config = dict(
    n_layer=11,
    d_model=768,
    n_head=6,
    n_kv_head=1,
    head_dim=128,
    d_mlp=2304,
    vocab_size=13869,
    activation='swiglu',
    norm='rmsnorm',
    norm_place='pre',
    norm_eps=1e-05,
    positions='rope',
    rope_base=10000.0,
    rope_fraction=1.0,
    qk_norm=True,
    attn_scale=0.0884,
    bias='none',
    tie_embeddings=True,
    parallel_block=True,
    init='trunc',
    init_std_qkv=0.0239,
    init_std_o=0.0296,
    init_std_up=0.0341,
    init_std_down=0.0341,
    optimizer='adam_hyperball',
    lr=0.00962,
    beta1=0.9,
    weight_decay=0.0,
    lr_head=0.00434,
    grad_clip=2.0,
    warmup_steps=275,
    schedule='wsd',
    decay_fraction=1.0,
    decay_shape='linear',
    final_lr_fraction=0.0,
    batch_tokens=131072,
    seq_len=1024,
    doc_mask=True,
    z_loss=0.0001,
    train_tokens=966200000,
    steps=7372,
    dataset='wikipedia_en',
)
MLP neurons of a small language model. Each row is named by its layer, matrix (gate and up: input weights) and neuron, and shows model dimensions 384-447. Each number is 200 + 40 x the weight over its row's rms, rounded and kept within 0 to 999. A neuron's up and down rows have the sign that makes its largest values positive.
After each neuron's rows, "fires in" lists the words (lower case) most often at its 100 highest values on Wikipedia text that the model never trained on.

L2.gate1488,132,200,150,187,182,188,179,184,207,189,200,218,223,187,222,172,204,272,168,163,207,273,168,195,207,192,216,231,232,233,185,282,211,196,184,260,256,130,152,186,168,215,161,254,290,190,125,165,198,220,212,159,193,183,215,276,207,160,235,85,165,172,191,251
L2.up1488,184,125,137,273,206,223,130,146,231,198,187,200,179,218,225,155,228,310,224,217,199,176,173,115,241,204,196,210,180,227,221,204,177,175,246,187,184,217,235,136,196,235,234,198,155,173,172,236,209,184,223,180,238,141,246,223,126,190,185,179,207,212,242,182
fires in: "of", "in", "for", "interest", "at", "to"

L5.gate464,229,146,260,222,289,214,144,172,260,249,204,262,137,221,232,211,198,156,210,160,114,238,144,197,218,164,213,143,173,263,255,182,219,224,212,140,187,190,196,257,254,167,152,218,151,179,255,127,174,319,225,230,192,268,180,198,260,210,191,257,157,268,199,202
L5.up464,169,158,225,173,225,166,211,228,284,198,249,214,194,182,179,214,190,196,257,158,255,258,165,173,248,163,202,166,206,180,200,125,244,185,179,208,197,186,149,221,240,192,218,200,157,224,178,152,173,229,197,192,157,214,186,186,232,266,190,190,206,173,247,171
fires in: "some", "many", "number", "several", "few", "series"

L2.gate912,229,177,171,203,122,195,228,191,194,130,245,171,248,181,209,274,221,175,143,181,266,169,141,265,290,239,271,230,239,220,194,153,212,210,258,182,260,224,217,146,284,275,139,202,198,138,284,251,180,223,194,240,219,172,164,191,219,127,163,192,205,194,174,276
L2.up912,195,199,209,177,207,290,234,170,173,235,182,200,219,160,158,215,172,192,235,232,275,234,210,160,184,175,190,233,177,183,167,230,225,274,189,260,216,214,233,251,210,238,217,215,195,221,207,156,221,300,254,133,146,306,222,200,186,236,176,161,264,160,248,216
fires in: "after", "of", "following", "upon"

L2.gate565,234,132,241,277,130,132,195,271,269,203,203,214,278,211,194,217,164,255,149,219,180,208,154,223,177,269,191,206,257,208,248,241,202,222,161,154,166,151,176,195,222,267,270,192,184,227,206,230,194,172,240,283,227,269,147,163,182,149,256,224,195,259,195,195
L2.up565,145,210,192,243,169,111,187,258,256,126,162,136,267,225,218,164,203,196,211,182,146,186,225,160,173,248,210,238,163,203,205,172,228,223,265,166,245,239,149,176,241,163,177,210,244,177,123,277,216,219,202,266,191,194,152,206,220,160,237,159,254,235,162,219
fires in: "can", "could", "may"

L5.gate998,221,156,170,235,178,203,229,227,162,178,244,212,166,201,268,199,145,228,226,161,199,250,116,232,164,103,222,187,252,261,220,237,216,178,155,278,187,210,211,203,262,198,156,178,160,137,214,275,159,146,204,148,252,286,158,243,173,268,158,193,246,180,168,201
L5.up998,174,188,231,217,147,144,274,197,187,184,211,248,213,313,237,199,119,184,207,167,164,213,159,171,146,242,203,180,213,243,289,265,157,216,199,235,198,179,243,225,176,196,152,175,219,220,209,138,225,223,210,127,179,183,121,268,230,294,193,163,248,189,252,160
fires in: "team", "group", "council", "staff", "committee", "gang"

L2.gate2137,225,160,141,237,266,86,228,192,209,234,233,222,211,173,213,214,197,237,200,248,191,151,181,247,226,229,214,218,231,200,185,170,281,208,204,183,179,232,171,207,181,194,195,110,182,236,210,201,111,167,154,129,226,149,281,212,209,193,119,150,199,149,238,272
L2.up2137,167,162,288,238,161,172,261,221,276,142,208,181,191,285,206,170,261,232,208,174,169,177,221,274,179,186,229,253,191,180,262,211,194,210,198,88,171,226,218,178,188,226,158,143,214,197,237,239,247,178,211,211,248,215,128,239,122,198,196,161,218,161,176,192
fires in: "where", "that", "when", "home", "who"

L2.gate721,197,167,237,171,245,98,157,188,161,226,256,143,173,244,175,131,221,179,231,212,128,221,151,235,201,174,172,303,180,230,208,251,205,149,199,197,152,201,209,149,205,174,179,222,197,187,167,193,122,159,198,248,235,257,172,186,252,215,202,122,186,258,200,217
L2.up721,272,197,216,182,242,261,163,197,192,102,209,261,203,147,156,183,234,267,190,197,221,168,262,200,230,120,238,166,213,188,259,221,205,252,259,171,167,163,218,150,251,202,173,189,185,200,234,212,222,152,214,184,263,173,246,254,213,158,182,158,164,213,151,233
fires in: "for"

L2.gate2238,258,134,221,226,153,152,145,208,191,209,204,226,212,189,198,203,172,142,258,224,199,259,155,180,242,111,206,222,171,223,177,223,249,152,220,111,201,158,263,254,250,221,207,173,207,237,127,191,282,137,153,174,203,236,148,234,188,232,224,268,209,277,178,177
L2.up2238,283,203,233,252,195,195,190,239,233,238,184,284,187,173,188,174,189,198,211,170,146,228,185,211,196,167,229,210,198,211,246,202,243,134,230,118,191,211,207,168,189,168,210,155,154,212,161,254,260,264,220,263,177,229,192,209,219,139,187,216,257,193,240,166
fires in: "it", "may", "they"

L2.gate2074,124,289,207,239,277,259,184,232,168,163,258,197,168,150,217,214,165,283,191,256,167,195,143,204,168,186,223,240,168,230,218,166,106,189,266,231,193,196,207,225,263,208,232,212,148,145,243,138,137,161,196,124,252,145,263,181,188,101,200,205,194,250,191,177
L2.up2074,124,177,210,183,229,225,216,249,179,206,224,260,172,169,212,234,231,170,239,113,176,215,182,194,126,190,132,257,154,233,119,204,255,168,169,225,173,177,195,238,187,178,185,228,178,231,129,197,172,240,173,211,183,197,147,187,215,183,200,186,221,192,217,207
fires in: "with", "from", "to", "between", "enzyme"

L2.gate737,191,197,197,252,210,210,152,174,212,197,200,183,211,204,162,179,183,202,170,181,188,177,212,169,267,212,196,164,191,208,219,220,257,198,175,250,204,147,222,153,188,179,132,267,192,156,222,185,240,185,185,226,188,182,208,214,179,195,234,153,258,202,227,147
L2.up737,242,193,221,194,250,237,195,231,187,155,170,175,168,197,200,248,304,238,143,234,234,186,233,251,198,182,183,194,176,206,217,212,180,140,183,203,196,200,138,188,189,283,258,185,217,258,183,200,176,265,204,244,149,133,271,230,234,243,248,186,226,199,184,184
fires in: "of"

L2.gate1168,176,192,191,200,267,188,187,231,166,158,241,143,232,147,128,219,250,262,190,173,147,218,185,231,169,180,185,162,208,211,207,245,216,299,217,193,184,218,150,187,155,255,212,219,209,210,231,227,249,190,275,237,106,247,184,235,214,250,245,164,283,227,200,178
L2.up1168,144,193,159,230,278,147,243,237,147,118,219,110,183,132,141,254,257,221,224,181,155,204,219,255,234,240,199,134,202,186,248,227,199,204,178,149,193,253,187,209,185,238,175,213,229,228,189,214,175,136,179,259,144,228,243,255,243,207,215,232,216,216,242,183
fires in: "of"

L2.gate563,229,211,256,202,183,224,242,174,217,189,262,194,239,239,185,190,178,225,183,180,241,267,239,165,153,273,177,177,192,201,217,222,197,195,166,156,214,182,186,257,244,187,175,190,215,230,150,188,287,245,238,133,217,234,257,240,238,173,272,170,189,197,161,190
L2.up563,288,167,159,206,207,182,196,155,200,276,190,235,217,180,203,251,228,224,327,224,143,290,170,157,189,231,264,152,198,222,264,187,266,195,269,163,155,154,197,139,161,189,122,221,185,174,289,220,218,237,260,189,221,195,226,205,198,224,222,175,157,173,198,242
fires in: "in", "of", "into", "during", "started"

L5.gate289,231,201,179,184,254,191,204,175,235,184,235,155,216,234,254,245,196,308,196,204,236,264,186,214,173,169,236,174,170,273,165,174,172,218,208,221,194,242,114,235,233,181,133,183,232,258,232,197,263,185,243,185,237,174,238,232,221,134,238,239,269,221,189,205
L5.up289,196,230,171,191,187,248,153,158,206,149,133,195,196,246,219,78,204,159,221,256,225,161,282,137,166,168,191,187,237,205,227,225,254,268,192,185,201,244,199,242,165,199,158,177,222,193,122,198,193,226,225,198,157,221,245,221,191,186,176,172,211,164,177,231
fires in: "as", "because", "due", "instead", "despite", "for"

L2.gate111,113,211,162,305,242,202,194,221,205,193,234,229,206,235,256,156,214,212,214,205,223,188,238,197,187,158,178,225,198,244,196,246,238,258,204,214,256,147,222,211,166,276,237,228,201,207,184,254,195,280,239,197,202,172,278,266,215,178,160,145,240,222,290,224
L2.up111,164,215,256,241,206,218,221,245,142,202,188,287,202,140,198,162,203,277,149,153,191,158,225,211,199,236,234,141,246,155,163,232,188,175,200,197,250,164,255,197,191,232,205,248,215,250,243,203,189,223,118,175,144,158,205,155,236,176,159,196,122,200,272,186
fires in: "on", "in", "to", "of", "about"

L2.gate1056,240,125,166,244,182,166,239,185,146,136,168,188,170,137,191,183,187,314,260,281,252,216,253,209,248,191,213,172,211,231,237,230,203,198,137,194,235,260,115,213,362,207,162,219,222,205,239,202,170,206,261,162,298,165,193,161,171,148,192,190,215,206,130,325
L2.up1056,212,164,227,234,217,212,180,235,172,229,155,147,224,213,265,202,168,276,186,244,156,135,86,161,236,161,186,208,207,201,175,262,279,93,216,163,212,164,177,156,182,152,232,179,154,256,198,166,158,245,207,147,195,240,228,252,225,200,239,187,212,221,161,224
fires in: "due", "by", "despite", "led", "through", "thanks"

L2.gate574,181,223,191,217,172,214,190,189,204,214,183,163,220,156,230,220,189,167,179,249,235,202,192,230,209,235,280,246,289,219,225,204,286,178,202,155,232,254,196,239,154,231,159,208,176,183,290,259,116,202,182,199,202,245,252,127,242,240,165,247,229,155,222,211
L2.up574,214,241,241,215,191,115,269,157,105,241,206,182,222,222,197,192,119,151,230,190,252,216,260,182,134,195,170,250,149,151,153,162,202,208,199,208,139,168,272,203,226,261,120,140,160,277,180,185,170,190,151,238,189,180,212,103,185,183,172,186,256,162,207,114
fires in: "people", "when", "veterans", "person", "if"

L2.gate1089,161,234,194,135,251,268,201,184,228,249,222,181,244,142,236,179,178,214,159,203,253,222,184,220,206,171,167,154,189,194,229,132,202,293,146,188,237,152,154,137,240,247,261,197,130,228,189,201,199,252,224,205,208,236,156,123,281,273,188,292,186,177,69,212
L2.up1089,87,223,224,207,195,144,234,171,204,193,179,137,182,155,195,166,151,230,230,235,193,201,201,148,220,221,98,235,172,231,189,217,223,173,177,167,187,227,238,162,226,193,252,253,196,262,217,213,225,214,180,175,168,126,227,207,250,182,156,204,187,185,214,202
fires in: "of", "releasing", "raid"

L2.gate2193,248,193,224,236,222,144,211,272,326,198,280,223,295,151,197,186,168,219,192,210,176,239,200,182,241,266,260,85,273,189,195,224,286,257,99,105,173,193,213,213,228,241,209,148,222,218,235,209,275,218,252,178,236,174,215,238,178,200,221,240,210,143,213,210
L2.up2193,137,274,168,258,336,182,172,244,219,222,189,119,241,232,275,225,203,227,207,238,139,205,217,206,198,214,188,198,204,174,222,193,126,256,240,124,196,212,112,220,140,165,203,245,245,154,128,197,177,154,218,177,149,240,154,159,227,212,205,268,220,171,243,163
fires in: "the", "of", "in", "for", "at"

L2.gate1034,219,173,190,185,177,211,153,162,195,212,176,229,234,223,164,197,212,167,184,200,212,184,267,201,247,163,236,142,192,197,192,179,198,157,238,227,269,171,264,202,170,148,208,146,261,144,272,135,159,181,182,271,230,196,204,155,213,203,218,200,202,176,176,212
L2.up1034,204,239,224,204,199,170,267,255,190,250,228,157,254,230,217,183,219,253,240,229,172,203,195,265,194,200,279,178,225,223,274,187,223,264,207,205,219,194,214,143,171,86,227,267,208,221,195,151,216,270,234,142,152,242,187,256,175,195,223,121,150,158,187,227
fires in: "jr", "sr", "vol", "m", "volleyball"

L5.gate217,253,201,181,141,198,200,262,207,237,190,248,218,222,242,175,185,224,210,232,266,175,219,174,213,152,144,181,171,193,174,151,246,245,273,247,197,187,147,214,209,242,122,245,206,180,177,149,193,290,197,156,178,208,256,231,196,255,245,203,201,233,180,147,129
L5.up217,215,216,187,207,145,227,202,163,222,262,216,269,214,183,190,213,185,221,237,118,265,188,294,230,245,173,148,168,132,184,204,260,170,202,189,229,225,134,247,144,188,148,104,213,144,154,119,162,217,230,272,255,149,194,182,148,238,223,208,199,189,177,153,208
fires in: "used", "open", "across", "opened", "closed", "through"

L5.gate1296,183,201,207,139,235,140,191,126,227,218,193,277,183,246,181,159,277,227,152,181,191,233,126,215,156,206,191,215,226,238,184,208,258,192,210,159,202,228,177,228,230,249,189,236,205,137,225,206,243,243,244,182,169,228,209,224,192,132,147,151,305,257,182,124
L5.up1296,207,201,183,247,234,169,201,276,178,271,237,211,139,208,141,234,209,182,202,163,188,252,226,223,221,250,201,200,168,175,230,142,177,264,247,135,151,150,178,231,226,222,162,227,203,261,158,177,233,204,182,188,209,222,214,203,186,195,226,208,253,191,199,177
fires in: "of", "number", "member", "series"

L2.gate1152,179,174,160,199,228,138,194,234,157,124,329,176,260,183,188,262,177,223,145,134,197,240,266,186,326,170,196,156,201,175,167,210,211,256,167,242,119,169,184,179,179,171,243,163,193,184,176,168,225,141,218,198,168,230,155,197,204,270,199,194,154,243,169,225
L2.up1152,159,227,172,191,176,207,190,225,213,219,208,157,213,132,178,208,238,172,235,140,247,166,162,138,206,225,198,209,196,233,193,177,206,220,218,224,209,184,129,257,160,171,208,262,219,164,184,240,197,202,266,174,174,221,125,232,237,329,246,198,106,181,174,219
fires in: "of", "licinius"

L2.gate329,188,250,167,190,212,229,276,170,224,96,216,124,209,221,203,251,226,152,199,201,214,181,155,157,231,171,238,250,182,121,144,198,262,172,195,261,199,205,193,274,166,205,224,174,210,151,237,271,279,187,233,239,209,309,176,146,179,218,211,224,143,217,221,261
L2.up329,184,217,205,221,137,167,249,206,154,140,237,204,133,186,193,189,194,239,144,184,212,202,279,183,191,192,289,269,201,213,232,201,165,113,171,168,203,232,147,239,211,229,235,163,225,116,198,212,154,160,121,175,173,202,128,172,183,97,292,274,265,182,306,207
fires in: "are", "were", "of", "have", "by"

L2.gate1029,226,238,251,229,246,184,187,211,193,180,208,177,178,221,177,181,271,237,178,278,159,189,225,237,225,141,237,222,257,199,212,246,184,244,185,133,206,165,239,224,178,210,218,219,146,236,159,251,135,179,154,247,184,209,216,186,211,280,146,275,235,244,159,203
L2.up1029,193,147,131,175,175,254,275,212,246,155,253,234,168,177,200,169,160,173,246,190,283,178,218,240,234,206,247,299,135,182,189,228,163,183,246,234,161,233,230,288,217,250,199,175,208,192,179,187,167,194,195,223,223,240,189,117,171,171,199,186,134,214,227,204
fires in: "when", "because", "if", "sala"

L2.gate1705,236,224,181,237,228,281,220,233,243,180,188,211,175,257,235,198,203,171,181,165,166,200,190,173,167,180,145,207,175,247,224,203,262,206,182,218,228,271,255,187,186,145,192,280,215,215,166,260,152,278,224,251,287,169,133,234,201,224,202,173,214,217,277,287
L2.up1705,197,151,205,266,208,212,212,228,200,258,235,309,162,155,170,234,195,174,213,188,96,221,191,176,273,159,214,163,176,185,302,168,237,221,207,150,237,188,173,209,276,202,172,137,194,142,196,182,256,228,146,171,218,240,222,180,202,165,219,267,154,212,208,197
fires in: "it", "that", "which", "what"

L2.gate1324,128,153,181,208,210,136,206,167,174,201,261,185,202,282,213,159,243,212,221,243,204,245,219,184,195,208,239,209,256,200,214,229,241,317,210,156,223,184,185,189,205,254,288,163,194,217,230,181,230,226,252,154,122,185,164,194,207,243,78,166,166,204,227,213
L2.up1324,212,241,155,187,356,266,246,246,197,233,259,280,188,197,193,196,209,226,172,199,163,180,193,131,184,192,210,226,211,178,202,192,190,251,237,153,268,228,228,168,258,196,329,244,165,248,190,222,203,204,176,171,211,145,198,235,301,171,165,235,237,260,245,225
fires in: "of", "on", "for", "to"

L5.gate585,225,179,238,186,154,236,172,145,207,217,201,183,201,128,156,292,200,180,222,220,171,142,186,238,225,249,185,218,106,194,205,237,142,173,161,184,187,219,234,238,207,210,203,238,179,151,196,188,211,236,119,193,282,144,154,177,121,290,246,257,139,121,168,108
L5.up585,253,270,267,195,215,259,217,170,182,135,239,242,184,200,237,226,209,216,162,223,185,216,205,263,191,164,165,163,218,139,190,204,238,175,141,208,109,109,185,225,250,202,203,250,159,184,166,133,139,174,256,238,213,141,232,130,212,222,168,225,258,151,176,174
fires in: "used", "use", "available", "using", "uses"

L5.gate1381,196,216,202,224,129,179,205,184,164,154,242,163,248,177,198,145,199,179,225,114,167,208,192,318,190,133,262,214,223,214,159,237,252,149,193,296,237,251,247,195,267,215,230,181,223,168,244,183,212,192,188,213,175,185,233,238,191,183,216,263,198,246,242,273
L5.up1381,217,205,203,184,148,173,166,209,262,152,235,213,234,144,201,154,225,199,216,196,225,271,183,175,169,203,231,188,188,235,142,214,205,146,196,236,224,188,171,232,159,245,200,192,228,243,243,174,214,176,220,124,190,193,210,222,130,203,206,231,234,239,166,170
fires in: "team", "party", "gang", "club", "band"

L2.gate2244,155,156,119,241,208,248,119,167,206,263,172,268,168,99,231,160,204,292,213,187,213,214,141,214,213,200,242,199,217,210,231,228,270,275,256,110,204,170,200,274,245,234,191,164,207,159,247,209,230,200,311,209,200,239,213,143,166,159,148,230,129,239,111,257
L2.up2244,210,218,205,211,281,201,224,191,171,208,179,231,136,213,133,213,181,150,217,262,160,216,217,133,224,116,196,162,208,187,208,194,249,190,236,229,137,180,168,245,189,197,179,282,156,191,205,185,153,235,193,215,190,282,159,164,160,199,195,246,239,205,207,207
fires in: "for", "of", "to", "veterans"

L2.gate2029,258,152,155,185,196,300,194,209,234,135,192,180,184,144,182,153,249,226,145,202,179,171,157,194,180,192,174,298,249,146,187,191,223,264,228,138,193,251,189,251,227,172,261,220,181,180,139,240,187,294,163,267,246,198,197,315,203,192,164,225,163,194,261,224
L2.up2029,184,171,255,213,155,221,184,161,248,230,213,235,215,214,168,263,172,176,264,192,188,204,225,176,274,163,191,165,170,197,205,317,218,242,140,196,208,216,166,190,268,191,199,140,122,274,157,152,156,162,225,221,175,165,151,196,150,218,219,266,164,171,219,181
fires in: "that", "which", "from", "have", "who", "cheerleading"

L2.gate1171,192,162,192,216,251,235,155,208,154,235,223,202,165,202,223,221,189,120,197,200,255,211,130,207,143,220,184,221,208,187,219,188,167,177,154,184,165,140,163,190,230,212,215,160,209,132,265,306,212,171,157,165,166,219,259,237,177,257,175,287,186,193,277,174
L2.up1171,209,177,189,214,182,232,163,155,219,219,239,164,211,234,239,150,179,187,220,299,237,176,161,212,150,167,172,241,200,226,186,240,224,152,170,209,195,175,129,193,181,162,239,203,190,132,161,227,201,197,171,183,170,260,254,186,172,173,187,239,185,229,164,229
fires in: "with", "to", "from", "team", "who", "joined"

L2.gate705,223,207,269,236,142,177,193,184,225,206,105,193,280,238,206,234,165,189,206,189,246,186,149,228,164,237,196,156,133,210,128,190,209,237,197,192,206,157,133,313,226,316,97,118,176,197,178,192,165,188,235,239,206,233,182,185,194,200,205,238,181,194,164,209
L2.up705,152,211,226,194,199,163,157,198,212,188,95,206,217,193,158,226,179,115,218,226,199,204,247,171,282,225,132,207,128,153,203,230,200,213,245,231,254,198,209,192,217,157,232,215,218,157,157,232,251,189,295,229,182,230,203,102,232,217,190,260,147,231,178,161
fires in: "at", "rokkor", "played", "húrin", "reached", "made"

L5.gate1991,245,203,167,204,244,132,149,245,219,260,251,259,157,159,159,150,222,130,144,227,203,189,214,182,225,191,218,222,188,187,174,79,240,229,173,169,187,155,184,158,184,242,212,216,253,203,170,220,241,236,236,204,188,207,176,193,137,220,233,200,273,237,222,222
L5.up1991,248,133,200,199,218,275,164,242,104,267,221,162,172,235,228,186,191,246,146,183,130,218,219,151,132,246,142,206,148,220,240,214,250,189,176,223,197,199,163,201,160,194,253,224,150,197,215,230,154,223,210,158,241,156,204,210,109,182,255,134,243,211,243,242
fires in: "a"

L2.gate482,183,216,140,229,181,252,197,222,204,167,201,116,242,261,249,224,179,189,253,130,241,173,108,281,214,226,172,250,158,164,155,170,122,181,217,123,230,185,183,194,181,194,202,204,143,181,199,256,134,169,153,172,273,192,226,206,206,151,220,202,208,107,233,197
L2.up482,166,204,158,236,214,234,142,215,260,142,196,176,195,195,194,180,148,225,268,188,181,226,196,269,162,107,171,177,174,235,192,178,157,163,195,139,191,206,237,243,197,166,225,152,142,167,199,157,177,227,172,290,158,229,124,188,144,147,209,220,144,155,181,259
fires in: "by", "to", "against", "with", "as"

L2.gate276,170,208,103,212,205,223,176,211,164,206,115,164,169,196,293,194,225,230,217,228,214,182,194,161,194,260,196,221,262,178,234,220,249,197,227,207,187,240,266,287,231,248,204,192,198,187,221,168,184,189,195,225,179,193,222,149,162,139,108,285,223,169,246,185
L2.up276,209,208,113,203,228,175,246,238,211,207,181,216,191,245,200,236,197,120,195,183,216,168,183,208,215,217,205,197,228,170,135,254,200,219,220,270,219,217,212,137,179,195,234,167,186,151,193,257,211,189,181,209,180,229,160,189,207,314,117,273,243,247,203,202
fires in: "in", "to", "surrendered", "on"

L5.gate1634,270,208,155,220,219,285,178,186,220,177,179,214,207,198,172,164,273,178,200,235,250,202,203,279,250,180,208,192,231,240,145,229,236,208,208,263,188,163,234,182,235,218,178,204,227,187,192,226,186,202,156,269,218,194,240,176,127,164,213,159,179,183,142,158
L5.up1634,218,154,237,264,276,208,151,232,303,245,207,187,216,215,241,189,216,217,130,216,160,256,137,212,254,209,284,158,221,221,215,232,200,210,220,214,150,168,193,168,202,233,192,188,244,222,218,181,182,235,156,233,255,199,181,244,205,195,254,212,208,266,213,172
fires in: "season", "career", "event", "games", "game", "accident"

L2.gate2101,221,154,173,213,185,337,221,204,182,166,261,311,215,225,164,262,256,254,166,167,208,140,192,188,135,155,155,152,252,168,226,160,215,193,177,167,177,208,179,185,308,181,167,271,119,223,248,222,186,245,191,160,252,225,273,152,236,214,175,309,235,161,215,232
L2.up2101,197,197,228,156,213,214,194,185,167,250,232,337,171,257,183,198,272,231,190,223,180,149,189,203,194,218,257,106,231,188,183,221,163,267,186,188,274,288,237,227,217,185,175,268,157,231,156,203,172,230,163,253,178,216,166,213,238,232,161,165,253,163,222,209
fires in: "of", "other"

L2.gate347,139,220,193,155,209,261,256,198,192,156,228,185,173,265,189,207,168,202,142,233,205,204,210,287,208,135,212,256,217,162,219,206,137,250,186,258,212,219,144,141,266,218,226,240,138,147,209,146,101,221,236,136,299,235,217,142,252,215,142,212,263,152,176,161
L2.up347,143,174,190,164,160,252,272,243,155,186,207,178,172,213,209,242,124,274,225,252,194,250,166,286,183,255,252,175,172,166,229,203,256,185,149,242,225,179,235,267,236,257,206,250,161,185,279,160,191,264,235,211,160,238,199,220,228,149,147,205,253,200,119,181
fires in: "from", "between", "of"

L2.gate1354,169,185,242,135,251,186,225,210,134,233,215,238,126,216,227,225,238,169,141,242,248,205,211,285,231,164,205,230,164,166,216,138,239,219,186,212,178,224,166,162,169,220,191,218,190,127,230,207,211,292,256,214,186,168,233,158,205,230,264,230,258,247,208,218
L2.up1354,236,118,174,152,219,240,191,173,242,191,109,229,177,146,171,204,179,196,180,173,195,167,156,232,282,109,173,162,151,178,298,159,243,181,183,245,176,163,194,127,165,235,192,186,239,200,224,175,203,293,228,162,242,134,222,203,224,141,253,224,204,169,210,268
fires in: "a"

L5.gate554,250,198,190,205,265,187,232,222,199,221,208,209,221,280,152,229,219,194,121,234,163,183,229,215,206,202,225,219,145,192,229,199,208,198,185,249,205,226,138,174,171,160,227,275,188,202,229,220,189,264,196,166,221,320,156,203,199,166,146,179,139,226,162,202
L5.up554,185,209,143,225,283,231,205,257,218,292,211,235,189,225,209,252,160,244,150,204,168,233,244,204,235,174,138,246,212,177,245,174,236,102,228,228,215,208,137,194,223,210,191,270,264,145,251,176,192,207,231,198,181,171,238,215,197,215,293,245,173,224,247,204
fires in: "who", "railroad", "that", "american", "associate"

L2.gate1668,116,203,180,151,172,266,197,175,211,131,247,260,217,213,205,152,240,257,214,147,157,178,172,271,247,320,162,233,218,231,242,180,160,229,210,164,214,230,225,207,186,178,236,169,108,164,199,232,186,218,259,258,176,264,180,165,159,225,214,175,179,213,183,297
L2.up1668,146,207,189,218,170,161,194,185,242,164,245,251,227,201,159,160,231,230,254,220,161,215,205,164,227,158,149,177,279,217,127,217,188,179,184,162,195,258,247,136,170,174,152,159,156,264,223,222,119,156,157,199,147,186,233,212,93,180,133,226,177,183,233,141
fires in: "to"

L2.gate106,186,95,191,214,318,161,219,272,157,184,214,186,173,219,191,229,223,213,198,247,185,201,201,222,262,206,216,159,238,205,239,201,156,218,215,270,184,207,147,237,253,218,201,266,239,155,262,197,195,172,167,225,256,246,221,220,236,154,149,267,215,231,207,148
L2.up106,190,257,181,170,195,228,221,235,130,139,278,137,272,197,168,237,217,125,235,177,201,208,182,229,231,207,231,111,244,293,237,235,205,81,234,233,182,193,199,232,168,235,170,217,186,213,247,210,189,177,181,186,200,184,178,218,196,221,145,201,208,189,238,154
fires in: "of", "around", "than", "to", "about", "as"

L2.gate320,194,188,153,220,257,178,220,238,194,181,297,142,194,172,238,191,145,248,288,245,198,223,169,215,189,139,187,216,142,178,149,199,237,163,189,220,201,244,180,197,226,165,231,169,207,161,254,249,159,182,156,176,175,253,209,214,176,262,172,200,189,278,165,216
L2.up320,211,194,152,230,260,220,256,214,163,206,288,192,168,168,189,219,141,170,201,158,222,250,150,120,202,188,234,270,234,190,240,102,192,133,229,234,156,257,155,192,206,147,241,215,253,182,223,224,160,220,274,226,179,251,248,194,130,206,178,173,148,233,187,249
fires in: "are", "were"

L5.gate1860,160,166,201,193,182,132,228,165,176,332,181,195,248,170,132,165,199,141,241,134,247,228,179,176,302,229,183,138,226,267,134,237,236,251,234,185,202,136,170,142,165,261,241,173,272,168,181,250,272,195,225,268,213,253,216,143,216,229,160,251,167,156,242,149
L5.up1860,157,176,165,211,164,157,219,133,125,235,150,205,251,76,215,163,222,147,222,168,197,184,201,226,230,148,194,245,220,171,172,275,278,168,244,173,214,181,124,174,201,162,212,195,202,170,189,237,275,175,184,266,171,221,137,210,176,239,135,222,217,226,160,169
fires in: "at"

L2.gate1380,169,225,136,144,186,153,257,288,180,203,241,173,188,218,181,117,224,146,252,168,204,187,158,259,261,192,206,186,204,216,190,166,225,292,205,146,204,184,179,157,189,159,193,171,188,237,147,186,144,182,155,247,160,221,226,219,231,191,177,258,144,208,120,174
L2.up1380,154,117,136,202,239,141,254,196,204,256,263,175,232,181,212,139,262,207,211,162,161,186,179,165,218,148,107,159,144,267,197,258,175,181,203,257,173,170,203,219,232,241,300,205,298,183,178,196,211,183,175,210,125,202,176,177,243,197,149,183,210,197,182,228
fires in: "to", "as", "at"